Part of a small language model's weights: width 320, RMSNorm before each block.
MLP neurons of a small language model. Each row is named by its layer, matrix (gate and up: input weights; down: output weights) and neuron, and shows model dimensions 128-223. Each number is 128 + 24 x the weight over its row's rms, rounded and kept within 0 to 255. Numbers have three digits each. A neuron's up and down rows have the sign that makes its largest values positive.
Before each neuron's rows, "fires on" lists the tokens most often at its 100 highest values on Wikipedia text that the model never trained on.

fires on: " is", ",", " a", " an", " was"
L10.gate335:108150111118131139126138113097150114175090143124142102112143123117162149137120128144159134166123137139120100163134102126141109102116114118103131177163144160110139144159132109122117107159142107130196117162147155119112111201132155088144127105147117160126144112115149126160143098127130103121
L10.up335:166125121169158111109108157138129152112110146165143131105157086086153153127125137095178098112138169126135106092087124162133149130132122159097120115128151122145161125145102122110151129152108159122149157145108139113121140160133114125144121142148127129098149152082093137087126152161149121145
L10.down335:157117127117138142099081156101160145117127139123136140136167134120114121135156110093085094114170156145110162149109127152117167121065167124108130089091140110141145112167122151126146147170093127105147116100097142138132099144129146134152096143142120114109129121088078141130099114218130083124

fires on: " The", " the", "The", " "
L12.gate289:155151110105107194155150091109110125118089144140143078162138136130148142126131120122121150123151161120131114156110126117162056161155113115102177117161135129124122131111099159122112138132109125132136138145147168089107086106157135126140151144114117096158127116095157095135125066100147153168
L12.up289:185101129111102121123080116102100143147151121127090181123120151143119139067144115117147103136133156152145095077158083118117122139137133172088097155144149167121073139123111152130152152123129146138140138132184149159162129090109161161090119129102133113131126122113133125132156182132152157123
L12.down289:122130127150095096132088132156149140117149132099090166116115145110146069126132172094119135134147090127153144121133153126091108127116147113130165141129131125133128157152113111094121187120089114086168138086146159125095126120154127148158125111154118140155130158136136139137105119064148105140

fires on: "-", " |", "|", " on", "s", " for"
L9.gate146:115165105138123142118145142158102135110112104154111113059071106132098111145144152149085146153168120145140101171134149130107149145149134118120104135155092122114123125107145148134070130117104119152150121107119141141168151127106149139131155133141101138152157109146100115156135119130127133204
L9.up146:118089147146110142133141162112125156155143152136139135124119129090126110120145142116178131167125155144173127126106133142151125161136091218156096147124144122114092120130151144143121089093130102092134138142179073126112155070162147101118125135102119156098156127140125092137102165129161135103
L9.down146:093135136143108150138124131118147141108155132152105112150131077164135158151128100077088146130120192119149146102090121185118095149115123181132147119160134121125122133089085062073131115108131161180129132131136108161146135159054096166158112135113107166064117102141138124108125143122145167123

fires on: " his", " un", " their", " Their", " her"
L5.gate56:117139132155112062127134143191119111107159112104165155150137085140144110124128107125134124105149086118134146134113131126122114095123146122109105127185134145136112118190135109078111116140131135111125108107163099138164138141166174086165111143108119117142110106100160144087157130133092132064
L5.up56:132133108141154146122118121177168120100124104136106131130153113122099117112154098159136160110169146141135140158131122154125146180143146155130128161160140189112134100119151151106128130115127133114101134142127175162089126146136122113147157155121103111150125143082147123141150157111096143104
L5.down56:105140142109109138120145147111123096145149126105097170115132090143148153124146138147145136151141132147139128129121145119100111176148139149142131107140098127113107127135103146114146104083129122155159128058163109155156122116146133102110135154185098140152077120124108102139141170150083144151

fires on: " his", " the", " its", " her", " a", "a"
L9.gate99:083102117171140104130123125121137112203110162125084108191156082132148108170127177112145124133160122120146142148103111084116122144128132159080076129097188143117119122110128131114166088094159070116129131130120074117117175132158167136086100132086100129138085138157163121128148127140140160160
L9.up99:106101110115133115132084079137144144129109080158112138155108092095150155130152104151119162119070188113123135160073103105110116138146116116113114118159083118119129092124158095154151137162170148171138151116095155129089150122164116166123110168119135102130167130133122093121153176111095125150
L9.down99:106112126105143122141131106080118121136096085159086116119116115133115119114162129149120143132173134144089108112142092129167098168136101105140144153140134175165107125127172163114121076110165148196180080127164142135135144162110164133150143151168128120164114156096106179091130139086127108138

fires on: " and", " or", ","
L9.gate195:132143109150145125127105146151129097125087100110125159126123101128114109158125171157110085121097113097107124149165128152147110099143164114152121153148150150176138113133133115169127119174123164128122153144180148110122153113140078140086141151134122136086126154106122146139163078082124146122
L9.up195:124110110148132142153149140140157122103087131106164111145137117133111107110121136158144077120141138110129127105146134117083149090141146139177112117153091130106132105124134115166162105146131146138134128087154139119105175165119121127123110124168129141075155155132093080126117142126074164122
L9.down195:079107138132127146149121131154120136149148130099147148163132110081119130130140135100140149105120145133086150141114145130172192158128113150125122075145140107164098110137144125109157143174089137105152134150124110136135139139107136106142132140140144152074134140146109138105129127082144109146

fires on: " |", "|", "s", " February"
L13.gate343:139161148120146111139134109155112097145168126092157092134159142127137126152150112126162102074130129151148120104113149138133137147107147125106120140145155145159127119150172090131117122137124129114149113138126090171141118108140121092124155146166069140177132114175128142164137153095129109169
L13.up343:116141136139099111089108127152140140115157106151116135081098136135155140117141117125124145140167121156162150091133107102109124118122108135135133121128121107161139145150140120135143158197062120092124101127185116122145109121116151158106121168137144141092112171141120135151155103149128109115
L13.down343:146106126141124116079137103092126167113113104152108141149084111160108147126142111109128112121143100103117127143112160114124140150140173135123178121142131087138121155189094090096165096162153153106096143150140151151135089136105111087094130144138125120139125158111134153126154041170112133112

fires on: " such", "===", " Medicine"
L3.gate213:117132174141119117098128102139129121114095105101177094122114099143163133112105104125192098126093140110093103146109138110102142118143123136151112161104116136079126132166144099107143188126121136100145113143113127124087131144148115136112173127157143178144124170118134113144092120136116162121
L3.up213:101105125143116118140087129134142130157119149143102127119160130178135121141129144138135110132129122116135093152100137146153120104176158090140080127085082127125132130127131147100128148106104195120136139133093098143102107108161175110132150140128136165109144141131161147133166126152135122136
L3.down213:109133096124143095123108126125101144135129150133090141139142159152121108096159183132145156143147124114151126152112146153104126056131151102111113149081121116117169130086095162112131122142098177145147155150126128124150113125114130127125082107107115140117171125143078128088172152156107144120

fires on: " the", ",", " of", " was", "-"
L10.gate104:158150140135167132170099078132102148125120178143142083115059061109109128163125112100128128140158128134103109102127117131209126081091152159084100143120137157133129143131085134097138148096106145153161135138109153117108136122111103154165139100134144110131113153163127110151148146116158115160
L10.up104:121170117116155163100112087086095123093104163136115113147156100107105137070115124167126115180162134101128109159121139118110129110098101109111129125125141153148118124145100130114134103113151156100154130102160105128127135119153105148117149106107131119090164131135153117160187109142144120135
L10.down104:098110134130098150099159129125147104156139163120126134122115124100108083095132159152163154101112080120145127124145112132131124118135111136159091176126110113131082100110081105141108126153182129120092086137120158130134138110120121190110106139136155130139146154148151089130119140068188129129

fires on: "'", " their", "s", " Her", " Their"
L9.gate160:127117142135103141186071094163087151159165131089147126136189089127168091121155118132098129112101118152145129168131123135172135113080076136129117125125100128142111119143129120092147111127159096106117133094138132103111154126156151091120140124119153128145129116126132107115128105130101140118
L9.up160:159156139194122127115135164108152150148114101115173095139116123146128121125109113157157106120120105125146150104109122107120129190141141144116079126137156157124152137109159131096116113160127135115134128164122109169141127168160116126111157130106170115149128128146127108123119154137176139125
L9.down160:123129089172141123137127118142114110134085142136115132099114133097121143097137120137142151137107169143100114114107119109148123129178151120136110081133166154096165138119123157115163109127134131159123141114073164089107109141123104102124143192127136096136103153124170123108120157096137095133

fires on: " is", " was", " a", " As", " also", " Co"
L12.gate81:095132189071077135084098096121107141134108138111142123122123103148197141096144095113149121116154108185089080097172091126111116164132089146072155131089156138165085148135088101108146160155175133127200123109087170113145120142100148110133155075109134112102132097137119146125138086119089165124
L12.up81:147109123133110152095140179150110133160149168114119151108151140126114116130135165150145164152134142108113103119098152116153087121113136124064151117121153136128156132175122155111111123138131158156105123123098152121141093149119139151145105142161140138074112122145134114126135107183162142149
L12.down81:147110151129164096153104166129140118107136153179102144119146144156088160100108144131135134114144160129156114122100118090096139108168124134141135137136115112095105142168111159105191128117154154126138093082107121123130134121143145103105118140136107117125123134136114136130153130120130163120

fires on: " |", "\n"
L10.gate44:137116135200167122126136141116116182127079122101131155144169112149160147124162141141135100160088118182118127103082155151177137110156138145146109113144171148094136147147165140116116123138094181121123091129168126127174135165121107106101119136157121115140135145156139071124124144127097160146
L10.up44:150107150147125151107103094135134078101129104150124146123135107158113149168139143116143100087101157183104088114111124166132115121118150153128146135097133074122175164171147095150113099105130156116056176094121130134147126159099130101164118159111138157076112148145113109119129135176101159106
L10.down44:128137127170152170146150124103127128127064133107122182113124115119170143125129110152117127086115163131083094144086182120156118144130130092154098132133135135143139159142090142102117150148156150118148105131111116148119088138126123125133117132079139120162158151085162123102140135149097135120

fires on: " was", " a", " A", " the"
L13.gate301:145142125112115118166096115114101115166113145132122132154136150168154104115139181153165103176150132115126118166144065130075114080116074121101159129090102126101134124133077108116116138118139116166140107123154126144120107154155119150133114124108134100134130089161124157109172125112126125120
L13.up301:164155142153139158115144105095133135097137130145119192123111131122099118147165182159132134152145116125152121117140126075124144130101092119123145158151141138112132155097135103147140142111128125104121189161111135135138148105154082134122145127092106100116133118155125120101138158167123145133
L13.down301:139117134167120156125137147117104128132161179123144100113116112126136108139121113156123116142112167120125120145124097112094144129134148150096105134085124121108100095132092100155105096132117101117083145165123140124180140152183087191082148141103127117092155131128143100138116130067089112109

fires on: " is", " was", " one", " been", " film", " and"
L9.gate374:111137112166166148158165120118114135128123161108118154173160149127135127128098091161148093096110115135113152119136120161141100114140149181122128123130139138141148140136127137165120136147098130112115101142110116120135152065132165096088144130173133129152167152145110124128152140115125101159
L9.up374:129119107139135107104126123167115133097125095122117122119126083125105141135116137148135159145153095136136082154124107107117136144078200099103115124168097120177139141160147094118158148106169138125162146153133163148134128161137114087133133136124134163104118127162122161083118098128147129124
L9.down374:122134148114084144120147167115110126152131152140141118098122093145141081114125143114063145129114140146139057125132149103129111128150096152102113130095122082091130132132120126152194127133103125138155088172143137157131106168135096113130116135092106100134131129138140092093150199013114124161

fires on: " in", " mi", "ly", " |", " ft", " Native"
L8.gate302:110113103103128093102126087177088136154153086112130135157126089119116103161092122134113128120134127130162146112152152137143144141138138159116135101117082149135114154148092108129157091149123140115102090115148102085142156171130152105100119097122142154144151126148120125093089093112109102099
L8.up302:124138106142129138140160091108144106159122138146110126145111108154103121142117100128126115169173147163148115164130151112132185123152144161134125122138100146095139120156104117138114116111122176156145075148109128171139119110122123182107146103129131101124136114107120187147118138173137112090
L8.down302:131172078154112163120118110144154169124154086135134108123098106114124142128104142147111093129121136148114182144135099116101144132185152101150166103123126167083145124128130091147084131140169143124109129128130131130115151136105168148090102079164123137139079149113105141122108143147139081091

fires on: "s", "ers", "S"
L5.gate61:139115160124164126123123196178118141145141131107114096141104096171135085148154136113111125126130116103132104154123116097151144132126136126140115117143122070118076117187132129125075072104131147132180157109081123146148106141081122143112136096115110159138112146098115163130175134116093162100
L5.up61:132130115143132152117180118131134094113087165075115154110067111134138140141165092115167166114135150143159082143125179064159114150154128145152139126123103124135092136119113125110169167136099126118105131145151095127122148101137130101110154113148130100129100116141120079094154143102167142116
L5.down61:175154149102142100123088104129150150119116084130134123140146152112100131151101103134148143095108160146098141092125115109132166158112103101141090139129106105085129151146145161107129115149127087151135138129142150124134113091136116118124116100087153136128119161103146144129168147155079161092

fires on: " |", "|", " 1", "-", "v", " 2"
L9.gate122:111096125115139138158178094137117138106120101172154102091141098115148155111082145146141147088141109107108126115124121195180122175115144173116121144164133154127165085101122149147088090161151151078120136162130109156128121101142166136134164124122081113087123149117124127132163156153096125154
L9.up122:147164126136128134119141081153174131141133115132152103145092109130121140140142114142096127106132131130153135181149144104137145133089126117151142148128167083149138121099117127124123122132102102092141092133136116100105165168134077163160139096125128173127128154122154150154134117142117136135
L9.down122:111160139141128120089128111093129132133137115107082140105093121130124174156157141136131118129124123159139106152170137111137117141131124110142114105137112096127109126133102135127150126065109121158145150141145107101150151183146105121161129120131141111140095083116145139071154080174138188101

fires on: "\n", "ine", " /"
L5.gate149:153149096132126062086102153143173138088086106148122140124116102149138122122095147168143149133126117148121157129136097113130088110136145155148141078125144111137150149128131157132141127110138191125150104158169097105068130123124126165077117159091124138132096105081102151144119096087135097111
L5.up149:089077130112164097153160114140128124141150139156138133108164139128159108126138117111139127130126139138095084173128138155118152117105104162105110119107096092143144145105109085115151138123120130163115154100168113106138133141104140115139179130109121114136128165157150087153169148127113069139
L5.down149:093144164118110156163144083116146103127112157101114130096102114133166135119110174101147114150164119124083087141120129129090163105130132125110112144126072162118176153112103134071115138107094114136128119117127094103137133122122089141137101161130141089166166117115122136151096115175107127120

fires on: " |", " to", " his", "==="
L12.gate6:153129124143137143155132084156138068142114118140137142145113135116115137099171133133095134055085137111112143139144116138067110096095107128123145140156084091130127145156161106130101162120126132172139128127114120144118131113096161150092131131111125127125118128154154132185139132132115125110
L12.up6:127125139130121084158138121117114142140118109123122108142163134103168101164128146174119117129100141140137111106110165118131114097169097126195126155110145130109118123100103111147107139173122112091121161152113118146136132139165194099115100154094136127113107147087153120136108136115122119110
L12.down6:172144119094112096121112130117128148182116138131128148128185175156132134154134103114127132143114132123094137126111134116125134125137095159152118140109099117135128119088089133090142143146116127140101134090134104135174108108139102141142118142122138143128142131172101148148106172159096141142

fires on: " |", "c", "m", "e", "s"
L13.gate138:103171125121084167117149112094105166186072132136141126115151136176172128129128144124138136103149129171086108128129095139148131129101127144138147128110118141126156167118124147171119143150105157173142120177112114078123109138131090149162121127171133167114114142140148158086135126134103151169
L13.up138:097169155106148103129160106130124099119146194136157129118142137092100132179172136112153142164107162133130136103160104108094157153114113108120146124113163138146137112111123147146138105109100123101118134135192106101104140160117155109098113129131113148079136174136129107153118127130113116121
L13.down138:121138126091141148132113123136120179126154092144131159145058122156153126134120127107119194131148141110158144135113073133131122136096099155140138120101148122127144119094129146123161165119110182145113168122142139138120080111157106099129138114109162106090082130129105144134127122126127175154

fires on: " North", " South", " |", "-", " All"
L11.gate45:144149094144103096118152139134178111185131114095109102116158128113158137125152089153102082121156130147132095119148144129120122145166140110163130129119101120172107135123143123094112106122129086161163041144097191099107159098168092115139156138122163085154140120149116148197107113122100155084
L11.up45:147139136153128126073147121116100128157183120126127154136171110122142114155130134103161135181148163103094163175159118145152149107142101189111130155143147122111064173121139145144126116167097070150126085138134157122139127109115107121172111148095154101101105127099086101166110138115140116109
L11.down45:125159157113118159104137127118152139135170124143130150129169125134123140147147154080163116171146126134083108137125094145128180102131120147138141089132142118131097156093105104135141127110147140125168063076155162128170138140157087121136151121110140134141127121123107094152090140119095100129

fires on: ":", ".", " |", "s"
L8.gate272:116108115109142141134148129126107133126105098153146086132139106136098115133136094122129149075111137145098147124122149122138087134136152101113141146109139118112169141111124121098133160111097140152122138130100051143109163124099171117085155142135152129112127145137109146137117138054158097145
L8.up272:114111073133122107143150147126126130110134151163139144120153145120133136116097170112105120120103193109124120125099111100130108101101078156172089107147089144117147118179094164119134135095129107084104107123160150159141158137144139123155154136078118111133152108138098104099151139098140084114
L8.down272:130123160080119125091128109111131142173153107095103158145087119141152129115124147141129136126127183144089143133107119094157139102117141145160093160174135143126144107112102172103170136163133160122168153173137149124131123117129109127124055145140133135114131116179106154111150162064121145158

fires on: ".", " place", " round", "ri", "series", "-"
L9.gate311:133148112160124122150169131101127120130109129159187161138148091105124144152141136114098106134109084144105174152116141130076131126118110160123161152160148133152076121155115114137158118159196092128094101105111114101144145173135145135089128135104116116142131112154056118136133113164184099125
L9.up311:117134128110127145095083122116103125131132139105158088159128140121108128119131153142120115149117116112162107085082120127161144104084126083150108099105141131124134154168120147131085146124113143187152108130155127186133147112098138109166103129117098130114122136150146140121119115117086115092
L9.down311:146079132109123128137136208135115138121109132131118146104127118146145093134110111152120150115095151112164125124122136143116135146113118112156123126101165102122187117121113127109135135135107128151173137101095126152117125101108097124107140140136150117112124172141126102137126087022118144123

fires on: " was", " is", " been", " be"
L11.gate254:127146128167101095153082124105135107104085118117150114102120178123126153093125134140159143125163093138091100094126164127129106110135119160143123158127130138158131123161114065126167160090134126126154104135114144131120137139110128132131144092133127139094111137115120131129168132156161167161
L11.up254:145143054152108130132120177113126085159144121098120113110167113181128086137122122125156083106156122119144119106103136141108105128126106155169146147121122166142138134117093069118055122098107115110156127178149165139160140111078103123121124164153127145121111109153118139128142148132141101152
L11.down254:133094161140106140124148121114146115139128113118154134119148143151121080107117101169135123131099154143162116090112056121138091093116115136111198103125144136110120155088079105109134144134129148097159123154129132096144135150126153085098105175136130119116153145104140134152109199184126132169

fires on: " c", ".", "-", "\""
L5.gate437:146144143113120132118132074129123159133129128143143150125119155155121108142118117123128134116124138144105112117107137126106125165159104125092117153078167135151094081149126153123125125143152100145106171146157100126135138116098117117113124164109150147159124189144148108185157118126142129142
L5.up437:115155133168153131155135083130133099135149147130153127149135178132124126130117139125138151131092128159139141119108152133127112145121091134110084099142184071172126119136088146176157119130158148123148080160131094177134140134106097109135115121081138159128107149107167121157122106107183137127
L5.down437:105115123093116123104152136148115151105097163098131129162133143129101100107110137157135120113118136108128112117145152134151164145114145126150163158126096106112129098115122085149111140158105140145137135089104143093171107129151122126125108102176132152101110128143108155139112164085106154108

fires on: " |", "-", " Candidate"
L5.gate128:124147100123143133118161086127148136117097120127108113150149097136132129107110146135138205124155094145152138085103117119167105116162094155139112165129128168105143134147144144159120136116102182109121104133087141129109113156162152105118135114143122105151127118169127128156136152134174143156
L5.up128:115111132120101099159121158098098118132103170151132117154140156128123163131121075139098120113115165132160098097123125124159151129121095175151070129178148124200122159101128148149161116137078124116123112119148137119153126164114123194135115130124141133125165121124128105126161109102130108149
L5.down128:153102131136125153173108127102093118082138082137130144120120146140153152101138112144122124090146090138136102101118095132128148156129142122117149134153139156127133147158134137143105120106113118152125129154145147131122154090101148157143091124079106088146094099151095105123122157076141130169

fires on: " English", " Japanese", " Polish", " Country", " Latin", " Marathi"
L3.gate121:101136152153091082170081121128133129111108104173106146110155117123150161128115135126145141104140153132069168116123078138134117118111147135143109111119117116136154103139187110076184098113105143079115172102157143126110160148152118118168142146142119108109137109112095162115106121126126074111
L3.up121:108159148115106150117120128153131158123119115123158137139169168156109118101170092127112113118137071114142136140129120174129127168116139112099119141107118122097141137117145148092143114141127116123102120119096150159132110169142130136111069135108152138154103135093136099118175117112123143168
L3.down121:133125148153126128158133145151102123115092125138109133153120127121119163098143121171131116125108110128127136114158123107120136103144156170128115132099123116116115113151137111096139109163088116133129136130143137094091095094140123077126159114139104117133120153136107120134105132141100098098

fires on: " help", " joined", " led", " helped", " Website", " leading"
L2.gate299:090118119121107102131098140144161180078133127133144152137105125146112141132117156117144102096107122122129107093117141127177118111120136152124175144116107117118124133133132125130182106065117132105130153104098111106158063119100198117152135158137126127095154126065101111121138151177116122110
L2.up299:136147083088101151137131114132162106121126153161140103119145107177097163151142123109147170090144122135120140108107123083152092117153100150144116099135127158120107090145143130147106090129125127113142135151109149130100117152128136128106142130112139083106112135120137072116135072156121072125
L2.down299:092077161114133128162148139136134132149140137130097170116103109137163170138108156139150118090136106147099109174101170127160143139137138139126162132110162102164122150107094146114162133132136147125102132088119122099111121147099165122140123176132135121104123153119115104143165142157105106113

fires on: " in", ",", " and", " |", " one"
L10.gate160:146120134108165090143170161116127138090142113089136112114131145123135169141119047152119123120149116115140123156113130129123158120121155167120092128098121156114146181100120077157125125111115169129150115111129112127150147155128132127167147101150136141137148084192154120109084132162137145140
L10.up160:100164066158119158160113119126087135155105105135140109130139105120144112093131163147090119095132123173151119114177150100150137107112113162121099142154120105086118122139104114149072137112135164126132142146134131121128133130169148130088140132116100108117126116146117121142143144150115152138
L10.down160:126120129109084155137111147129113108090124157117105163130118136130103130113109150108134130127141123097153122129119128114135134122177136155135104123123105109124115100078162091136074113112170186125132115113165131091126130120130130182113124125141133114145133138142073137108129123154117118118

fires on: "\n", " a", " ", " an", " of"
L9.gate244:136153115146161090137154150111128136108159111147145188109193086131102177095153130132124105135132103154098148116110142142177130092118161102106124171115121131135115190145111103096161086128135136124144128145157131133152112178110119126154127112185129102104091121150144110162116167161124114120
L9.up244:159116126128156122088122133125114113127152130134159093120115099136100153121166156139147062108155180128142127140144144132149158125116145147121093145116180143102135106115095142152134104124158157111107154069132106110151145149107111103112136130139142144127181109118126161145092099137130169103
L9.down244:155164094145157107106104154150135091108140081120153157103169145139146129119182155091132148126116149146138146121170117117150170085157151139126071146097089135110150127138120133119144102144144113118138136126181098121089139188116116146158101071133111156142136151149131145129113120088136103151

fires on: " and", " &"
L11.gate25:166131143161136132177139103139135096162105147101156155132131129159181157093184100137162132165091120105136136126157081124154103149094141107157152068122149132135158167089118168147114094169119161150103126090168109150154143169153147137108157085150115128124120137166122118114129113119099118119
L11.up25:141147129150183128154111177150122133100145106112137134129138073086113109111118101119113130126105112103161126140107154116115161079142129125118139168161122155191122130117159085177144098127172147142186160053128091113114164150114122092138117128089129116112130136131142133119136171098115146108
L11.down25:144121151147136169171168076123074108128141096084128153144125130177153120087138126111161122120154160124117103142106128122110131158128147110124089115110130109117075124127171115097147140116132167107094114165100160130153131141150096053144123118097087089116125106157123147170143178128126159169

fires on: " Al", " Apps", "N", " /", " Born"
L5.gate89:127131125163143131161122161144117117096140125120086108157167079121138138116116120098160144171113117120130128154118115149091143144129115117176156122133095141198153061160112132155109121157121157110128078110118142133067150167079161097154148126110113126162134117153128131159150066148128140132
L5.up89:145114124097094145143113178114148122117095142146121126171135133139175128115114115120132138165138160078108134170125119149123103088141090151074068090176075163129124104185104127170128097150106122143144069090109111127106132152124119138146145127124139137120116136137139085160136129124110123156
L5.down89:107115100128132171148165127109106108100112158119118155135162123105215136136138138111155127127172128131107145138100179136108128139138119120138125051117116177125127076135080139136145162144161083143153146123149093128147165167122119150150091123115130123127130142141140154170147058131109152162

fires on: " |", "|"
L12.gate422:120121173130122122127112115130137077097147088124108171075135140145158097088141111101135123105163124110059123101135133158143092138144129130112110172134087154095121137096122156112152124143112136098144102102127125121098140140129119118166124159107100134186088077110121111121110100143136148128
L12.up422:095089192174103124167155119146115177149144092163135103114117148093114147128161127147122114162192146089143092160121171132091133115140121171124060151153122148126117165191148133164141112104137150114140085106100145141129152156193125100162161118136113146159134114134070142115122117090157149163
L12.down422:133133153119127099143159130145126173130137110161115107130156162171190145099163131131165094154147141158139104182116105174109082117160115118157145124156109098122148126125096133101123108151140131143086111123105149128135112150116123115158141127143130178116159136134122114156125139081153177141

fires on: ".", " M", " C", " O", " E"
L8.gate311:091110111119109122104143161121132129085092089141136111134134117145162105158191127119199096146094101137138149151113107182127131171128094126152186119116133078134150129142169131106115134091111109090140106128074109143096145125089135103155102120151115114133138120147144121158130135122129145135
L8.up311:111115143131127120152176119109118109118110138141099141138143173130162092131145104110105138168112120163148147124183099141150165134156132135102134134111136154125142133125094122096144189087134144156111152164092106197123120136142126104146126119149120122146115132110176178148126117141157139120
L8.down311:181120127110109126136145090137149152125134124135126187191120111132120121109165096146096146120112123111163093136113143122160132149133122135157113140116136090113135120133165122100159154126143137104150129123139143097118164108119144106116115121139145080144116148123153125144111119119093131177

fires on: "-", " Pos", " Ter", " =", " Position"
L5.gate103:114116074119139122137120110119140134126090117150084109148104147123089089110120118150155167087151134139127115109166085147146107115128065148111139106150171080130102090134114171106162110097078140162126095131106110134119115104116166134137102134137140146141131103160116073103139111125148169124
L5.up103:132161099140140104114099123163078136106120117121136051121105142098143095185129076125113101103128126153105120102102089108099171154133091124164133141145131131131112139127106121155102169157142093131136132131149113090142145151109111118138113151124121143139161087145102123131110110101152120175
L5.down103:180114096141132129119139131141100111096103104147121109111151127106171119140112107133129128102141155120171120114109107119126157168134113155157147159124113153102116127136109159130151110146141082116150100125126100119158130146167113117139140107137129135120145087193135147145135127191102117104

fires on: ".", " medal", " in", " ft"
L12.gate354:121107174098131123126140131136109084165107113134107170099131154152146083103149130164135129124133118058154127104094132158105114150086120124138152155138145106159148131139129123110147191124122090104098110128127162118123125151128138151153139113115120109109127119112137176138156062089149083116
L12.up354:120149127119120143119142123107102095130131105128159119155133152093128098132155126168148112150123126127140140159140120128149167121127147106167146124129173152102105130121162143129119099132145103143138097126150110105144126145090146134120095148121123107112131117170113113146163114141151089097
L12.down354:111083113127087145111124096155145089139125122133119152154150102066085107117129097106147113068163154159131118107117160126115143152136149166080113147181135126169117163131115108130114106129120124140096143141129112136120140127125155132151095127097130157118100139122149139162103146133126169124

fires on: " |", "\n", " for", " of", "|"
L8.gate321:161124155109127117146111095174164123163130136117153172138132107108156128103144143130120133155112137128110159145115135123093109156105116127133119155136134150129098144124143087085076113122122143068109095155131064123101148151152116077144122103112122114118094128143155138124141098111124109141
L8.up321:070187150155098129126110106104117108146132133148136141132128149076154149133111140109101101082118136160113153143113113167101146118100119119125101123148128117131146142129133142147088138116088142145098151121122134118133139136074105118126166155118135123130130149144090104135109144096110150088
L8.down321:106086150175128115124129120097139122140133132150137120196136132116126160124149101142141131100111144121139117118133134144122177157164150132122106122142068166102145131171126141132154129149148168100105132107117107126172129141090151058163107113126106103131077143130148140102107071163108134147

fires on: ".", " [", " |", "/", " /", "’"
L8.gate310:128114113110128133112116081116117135166114101129171128135140123153133110158101146118101160102104126163099120118153094102134112188136144103103103134143125114175124157120143143177139112098126079148136090151125137125099120121132165142105119152094098114126150170109142134130124105112111165133
L8.up310:087137127112077097106143098153111144133129101147136132151145113144088183151129114097082152091125166149133148120107118078102124083110106121151119161114117141195098141066116150098085172133092086143095105139132121112119149167138136150149127110128094070117120109178144127160106088090148125154
L8.down310:152162113131107130119164130162160121100101132118116128152115112102161130151102171141110126128118141114128111120106077091138129161153131113122159118101129161107136081132136151101097126170091129113144155150161155204124186139122129092123126140123083104139074097150095070085134124123121119131

fires on: " of", " a", " on", " in", ":", " American"
L9.gate217:066109171142119157135125124094123153119122123101120157133100129127140170139133096142140139122127153120126129125124132169115132112127163137102161090112173122113113134135142146112097121135116135194139140149154128136120078130113130141139117131147122162162135120119081081116110123103134126115
L9.up217:094135118120117119137141165142157147160157104096107116108141116095112089082127101080108144078101126125151148145127152167100138111138145142147103113152129120115144128124106146144150138140124109128130162142108137109130119148154157160154154145121168071129146109155106127132088119104095112101
L9.down217:156140164154149145126094123146121133095128090148131130170104122156103129117120146143139126091114173137102174100117114139094084128138112123130125146126119145089080144155115133182146126122115115093157127099169136130156156083091096086101135116147135127121140088096169093134126118153163129129

fires on: " from", " of", " in", " across"
L10.gate263:075126140142145127155150130136125116124090128126114134160132151157195122145152152105177105126165119125143112145116116149179089158113128135093090125092172108127117148104119112097145112154107170129190113104143148107137121174126153117094136144136129130122166124163164102152145131180131108134
L10.up263:124127123165166083098148143144124115099146113129108104104154146144142132140113086110090090082092133103156135096130139157160114124117179190144113150105190124131105161108162116142152134128142134096105148134147117129094151153140175135150115115142100175132154101137105065102089137137106154089
L10.down263:153116120133132073152160137150133106131125117149122151121103121141133145152075142107123096141136141166148139156097133137097111117123147134108134119147162137158106129106179160151123078162153098088149108135114137090165177131121099159127150149158134133087146157120130110116111101117106130133